Weights of a small transformer language model: untied embeddings, 245M tokens.
MLP neurons of a small language model. Each row is named by its layer, matrix (up: input weights; down: output weights) and neuron, and shows model dimensions 80-143. Each number is 128 + 32 x the weight over its row's rms, rounded and kept within 0 to 255.
Before each neuron's rows, "fires in" lists the words (lower case) most often at its 100 highest values on Wikipedia text that the model never trained on.

fires in: "and", "or"
L9.up658 [164 113 122  75 169 120  62  65 182 164 152 114 134 153 149 133 167  96  83 162 167 170 127 119 174 117  96 119 132 118  84 127  57 100 150 132 188 117  89 189 100 191 132 130 170  63 121  87 158 154 157 148  95 135  84 143 130 157  86 118 118 104 116 123]
L9.down658 [106 126 131 118 146 158 136  77 155  99  49 125 126 185  83 163 131 145  49 116 129 167  99 184 133 121 145 113 112  76 132 105 156 206  94 136 172 145 114  89 163 164 169 119 118  86 120 104 189 138 174 110 122  91 131 126 109 169 133 109  78 161 142 121]

fires in: "it", "this", "what", "they", "which"
L5.up503 [144 171 178 103  95 133 144 112 163 120 131  94 178 133 104 155 157 137 138 114 110 100 111  85 121 169  87 117 125 122 125  55 131 116 144 146 128 103 115 130 186 148 175  86 185  99 114 108 168 135 107 122 145 135 115 134 127 177 130  52 120 118 131 112]
L5.down503 [ 79 150 100 110 146 110  77 173 139 139 114  73 132 177  91 113 177 115  96 129 147 111 170  91 100 139  73 101 131 132 159 126 169 140 139 149 120 185 135 126 138 144 167 145 141 155 114 115  14 134 132 140 146 103 119 153 124 150  83 159 138 121 167  91]

fires in: "can", "will", "would", "may", "could"
L5.up700 [217 105 157 114  82 191  88 181 161  42  96 143 164 130 111 155 125  86  94 127 135  98 160 148 102 177 185 124 129 165  67 102 105  90 130 151 145 114 167  86 114 202  82 110 130 139 161  99 141  89 149 161 180  99 149 153  71 113 197  69 118 134 111 150]
L5.down700 [138 146 152 140 155 111 123 105 129 136  92 154 171 168 144 150 156  52 134 115 117 193 121  93 127 179 120 132 119 152 144 169 114 140 159 132 107 167  99 150 118 113 167 114 131 153 136  91  89 118 111 133 145 111 134 173 123 147  86 104 129 169 105  86]

fires in: "a", "aerospace", "aria"
L2.up619 [138 170 145 191 138 108 124  88 150 147  90 149 109 121 156  95 128 124 131 149 109 148  98  97 107 127 198 108 112 114 130 101 120  79 139  43 107 115 199 145 145 157 169 115 126 151  75 131 162 125  93 145 170 158 118 155 114 169 114 154  66 116 123 140]
L2.down619 [130 128 192 159  98 189 137 148 100 169  92 126 124 144 185 182 117  96  95 112 100 163 143 118 147 149 100 163  67 142 157 112 114 150 100  98 117 156 153 108 132 179 153 166  73 115 126 155  99 171 119 127  91 121 152 164 152 132 200 108 131 114 134 128]

fires in: "the", "their", "our", "no", "a", "his"
L9.up746 [173 126 177  95 162 130 113  69 219  77 126 182 130 126 106 126 162 149 161  79 113 135  90 109 104 161 154 133  83 115 161  60 119  59 100 120 127 103 137 168 157 156 130 131 147 111  99 136 113 120  95 168 148 142 146  91 115 125 135  91 154 117 171 109]
L9.down746 [ 96 137 138 141 124  94 154  89 138  95 120 134 106 141 148 138  72  97 114 133 128 157 127  96  93 108 143 141 180 140 125 139 117 159 177 123 109 105 145 158 127 176 154 175 120 180 146 112  98 178 137 155 103 126 119 117 100 126  94 145 110 116 177 136]

fires in: "as", "from"
L8.up387 [132 195 107 144 147 120 102 123 137 144 136  96  87 155 131  90 155 110 156  97 106 129 168 147 126 166 100  91 116 166  71  81 158  88 163  79 177 131 120 166 164 132 119 110 116 124 111 116  91 146 100 151 202 152 142 145 138 154  85 134 131  81 160 115]
L8.down387 [112 137 145 120 120 142 117 120 101 133 146 146 159 115 155 125 137 171 129 125  89 148 122  79 117  99 207 139 130 113 166 231 114 177 144 179 104 127  77 125 177  79 160 143 111 116 101 163 143  98 135  87 124 123  80  62  35 150 112  96 179 101  76 184]

fires in: "this", "these", "it", "they", "there"
L2.up81 [169  98 135  80 119 112 175 125 109  82 153  95 137 159  88 136 171 161 115 123  81 118 153  97 161 146 114 113  91 125 102  89 171 110  90 136 146  90 129 132 106  96 136  73 185  74  95 161 124 148 168 169 202 140 164 113  98 157  86 124 141 103 189 108]
L2.down81 [122 134 141  82  86 146 107 111 134 124 106  94 130  99  90  77 172  95 102  82 136  74 130 113 116 184  71 128 119 196 150 139 172 148 145 124 127 187 136  70  75  91 165 150 109 162 142  83 110 172 104 116 153 142 190 121 105 148 130 111 147  68 168 138]

fires in: "a", "an"
L8.up531 [157 143 120 156 110  62 103 159 161 143 119 189 128 152 110 101  94 103  48 147 141 151 170 133  91 109 137 118  86 140 108  62  79 134 133  53 129 136 160 113 155 138 161 145 100 121 110 138 152 135 116 150  98 178 174  96  76  85 120  38 100 157 136 101]
L8.down531 [130 176 120  92 157 194 113  99 131 101 165 123 130 150 165 180 156 177 135 126 165 119 175 134 107 136 107 143 114 110 137 154  83 136 140 123  99 146 120  85 129 118 113 149  73 147  98  89 139 173  73 116 113  74 146 140  77 126 185 156 150 112 134  65]

fires in: "would", "to", "will", "0", "kidder"
L5.up12 [118 147 144 117 101 110 137 111 165 122 228 190 200 190  73 141 158  76  76  76 115 132 131  99 141 127 202 175 109 137 166 147  91  85 147 109 112 112 124 126 112 142  52 109 144 106 138 141 135 149 154 136 159 104 177 145  95 112 166  92 170 138 112 125]
L5.down12 [127 128 129 145 129 120 134 122  93 162 110 104 197 152 160 129 109  83 137 192 145 123 148 122 127 120 128 203 102 126 115 199 166 111 112 115 146 119  91 168 132 140  92 147 135 193 156 124 112 153 192 130  68 106  94  59 120 147 112 127 140 141 123 139]

fires in: "after", "to", "of", "with", "despite", "thus"
L8.up238 [ 92 112 127  96 118 112 104  80 125 115 157 150 164 122 147 105 129 120 106  99  81 149 113 140 146 165 172 114  36 106  44 110  65  96 112 115  83 142 187 112 107  97 194 140 132 162 173 223 164 121 100 188 110 128 113 132 186 106  83 135 116 179 140 116]
L8.down238 [106 171 151 177 120 187 127 152 126 114 132 123 137 113 104 169 195 149  95 118 146 152 140 155 105  90 207 157 134 120 124 121  88  60 141 163  50  99 141 134 109 126 149 150 165 213 154  83 145 139 114 104 103 111 117  83 190 117  67  83  87 169 131 120]

fires in: "with", "by", "as", "to"
L9.up226 [ 99 129 110 145 126 115 129 178 141  95 143  92 119 119 114 144 159 158  28 108 126 178 189  73 125 141 135  73  84 147 143 110  85 134 113  97  91 116 119 100  79 189 185 143 135 104  77 117 118 101 122  81 160 112 104 118  98 153 116  91  77 121 145 124]
L9.down226 [147 141  79 152 161 115 168  80 123 148 140 117 110 157 159 136 122 102 103 149 143 116  91 171 155  59 107 138 176 111 175 125 203  80 170 117 191  72  95 113 224 140 154 163  90 102 152  83 122 137 138 151  88 129  93 129 102 105 121  83 110 122 133 152]

fires in: "with", "to", "against", "for", "alongside"
L9.up407 [103  68 121 157 138 143 126 207  97 103 104 140 177 149 173 150 198 155  93  40 129 129  98 120 140 148  92 115 121 114 121 107  92 119 117 143 166 133  70 164 123 132 168 136 123 189  92 159 144  78  80 115 134  99 107 148 164 145 123 143  98 125 157  82]
L9.down407 [122 150 136 147 122 130  88 125 133 134 126 161 150 160 135 155 123 132 130 151 139 191 153 137 125 162 161  99 157 130 115 129 137 140 116  84 130 104 154  65 130 131 126 118  99 121 151 146 103 148  92  92 130 139 138 120 119 119  66  69 125 122  89 138]

fires in: "a", "her"
L9.up505 [115 141 166 124 149 118  95 113 214 129 148 155  99 190 205  97  99 110 159 107 102 150 145 144 132  76 123 118  92 131 141 118 100 142 149  79 127 160  95 138 172 121 186 107 129 153 133 112 160 148 147 171 178  84 113 124 110 102 162 164 160 118 119 114]
L9.down505 [162 129 178 145 123 115 132 128 123 214 128  80 118 189  95  87 144  59 144 150 145 106 146  84  93  89  50 155 111 160 165  91 166 172 153  71 110 109 121 153 114 198  87 118 112 195  56 120 106 152 119 117  73 109 163 125 124 153 196  81 160  86 146 105]

fires in: "the", "his", "this"
L5.up456 [162 147 172 115 127 145  89 125 136  42 115  80 106 107 103 105 153 126 144 142 132  65 139 113 130 128 110  71  75 152  97 103  93 128 129  94 152 124 143 117 109 155 146 155 128 174  90 161 122 138 124 167 144 165 158 117 107 211  82  96 110 120 184 130]
L5.down456 [116 139 107 100 124 130 171  99 100 169  98 104 104 138 108 167 169 119 141 149 135 114 131 171 129 162 133 166 139  83 109 100 149 163 163  84 117 130 146 145 150 166 184 164 110 159 129 130  74 135 144 124 114 130 150 119 110 120 117 122 115 114 165 152]

fires in: "with", "for", "visiting", "visited"
L6.up585 [127 134 119  99 125 164 165 153 165 119 170 120 189 165  82 130 131  96 103 100 106 161 176 138 128 144 133 112 113 141  82 113  70 150 119  79 164 120 165 142 159 179  98  91 137 134 144 109 135 130 149 128 226 125 166 118 176 207 116 139 139 114 132 112]
L6.down585 [138 171 143 162 118  68  82 133 110 122 123 233 129 178 118 135 147 152 154  85 148 154 111 123 101 174 108 138 146 173 157 114 104 135 168 112 123  79  57 113 194 126 102 143 146  79  98 144  75 147  68  65 139 100  87 108 139 117  98 137 216 119 127 122]

fires in: "the", "refinery", "a"
L9.up76 [173 131 141 125 165 118  81  93 121 100  89 119 105 101 107 137 138 137 162  73 106 135  90 149 108 166 140 140 100 135 101 115  69 165 152 146 150 121 104 116 191 167  99 110 137 138 142 111  79 160 135 180 193 166 102  62  98 157 119 100 116  92 122 122]
L9.down76 [ 97 164 102  84 120 113 126 147 142 112 182 136  85 124  96 188 124  99 129 121 135 148 138 149 141  84 109 118  96 126 170 107 182 121 114 139 159  41 179 180 139 139 109 137  92 147 132 109 142 137 141 123  85  95 162 120 195 140 113 115 119 118 158 115]

fires in: "6", "2026", "2016", "1986", "barcelona", "louisiana"
L2.up320 [164 127 106 168  87 163 107  96 148 108 143 137  84 121  90  91 173 137  99  65 115 111 144 156  97  87 128 136 115 164  97 152  67 119 159 126 156 150 112 135 177 166 169 147 107 124  85 104 177 126 136  66 166 153 141 104 104 103 147 146 113 122 145 113]
L2.down320 [ 55 129 169 125 130 137 123 129 132 140 107 160 149  92  83 137 131 124 139 205 111 126 112  93 165 153 103 163  88 143 145 169 114 124 100 114  57 173 110 123 136 117 120 154 151 137 159  74  86  95 110 149 126 144 106 110 130 146 114 176 153 148  71 138]

fires in: "and", "with", "pp"
L8.up254 [161 101 122 129 114  98  68 105 156 154 142 149 212 142 114  94 122  50 105 128 158 118 144 138 130 124 126 102 114  90 133  87  73 121  85  81 148  46 155 173 116 155 141 124 121 122 153 141 131 107 143 181 134 192 143  89 150 132 111  92  90 155 123  60]
L8.down254 [129 142 108 142 178 109 115 166 105 165  95 173 127  49 137 116 144 139  93 121  98  84 159 130 163 128 169 125 114 111 143 132 114 160 139 130 123 142 138  73 132 125 155 122 110 198 133 104 132 145 137 111 116 147 141 103 167 174 158  79 178 155 155 129]

fires in: "a"
L6.up63 [151 134 161 165 112 144 134 142 166 109 155 121 151 140 143 134 180  69 112 150  86 129 163  98  70 181 122 112 101 171 138  87 100  93 111 123 102  96 198  72  83 167 162 126 183  59 122 182 167 122 165 177 165 138 130 120 147 159 155  92  70 134  88 148]
L6.down63 [ 90 128 107 120 135 156 119 156 156 171 140 126  94 171 158 172  97 107 143 106 153 210 141 117 153 116 105  81 100 166 145 120  96 158  94  64 107 143 143 136 167 184 164 148  73 135 151  88 112 158 119 153 110 183 164  78  98 117 183 113 120 127 124 139]

fires in: "with", "for", "in", "the", "to"
L8.up476 [109 167 120 139  98 138 107  91 143 121 196 101 108 171 164 132  92 129  98 111 121 141 197  86 137 137 179  55 155 119 100 118  56  85 120 146 132 143 151 135 137 206 157 145 130 130 117 168 145 227  52  39 181  77 106 118 100 210  85 133 125 116 152 100]
L8.down476 [151 130 145 171 116 140 129 143 116 146  91 155 124  33 138 150 184 183 151 132 154 167 114 138 135 157 108 189 120 172 127 102 122 186  95 113 136 107  94 171 102  68 137 125 120 146 220 182  95 112 115  81 149 134  65  87 119  80 143 196 108 103  71 111]

fires in: "for", "of", "with", "against", "0", "2"
L8.up51 [ 93 150  87 109 131 138 143 178 148 148 147 184 115 161 148 108 166 128  91  65 156 145 132 128 181 149 132  54 160 179 112 139  94  77 139  94 138 139  93 101 173 112  99 131 140 109 141 123 170 192 114  87 230  89 161 116 102 161  80  33 166 133 114 102]
L8.down51 [126 113 109 163 159 132 103 172 124 102  92 141 119 170 169 100 142 168 102  35 137 181  82 146 118 135 112 175 102 126 159 134 149  65 122  98 160 113 110 118 142  93 147 127 111 166 134 112 154 126 109 143  88 139 114  99 165 119 120 179 145 103 105  73]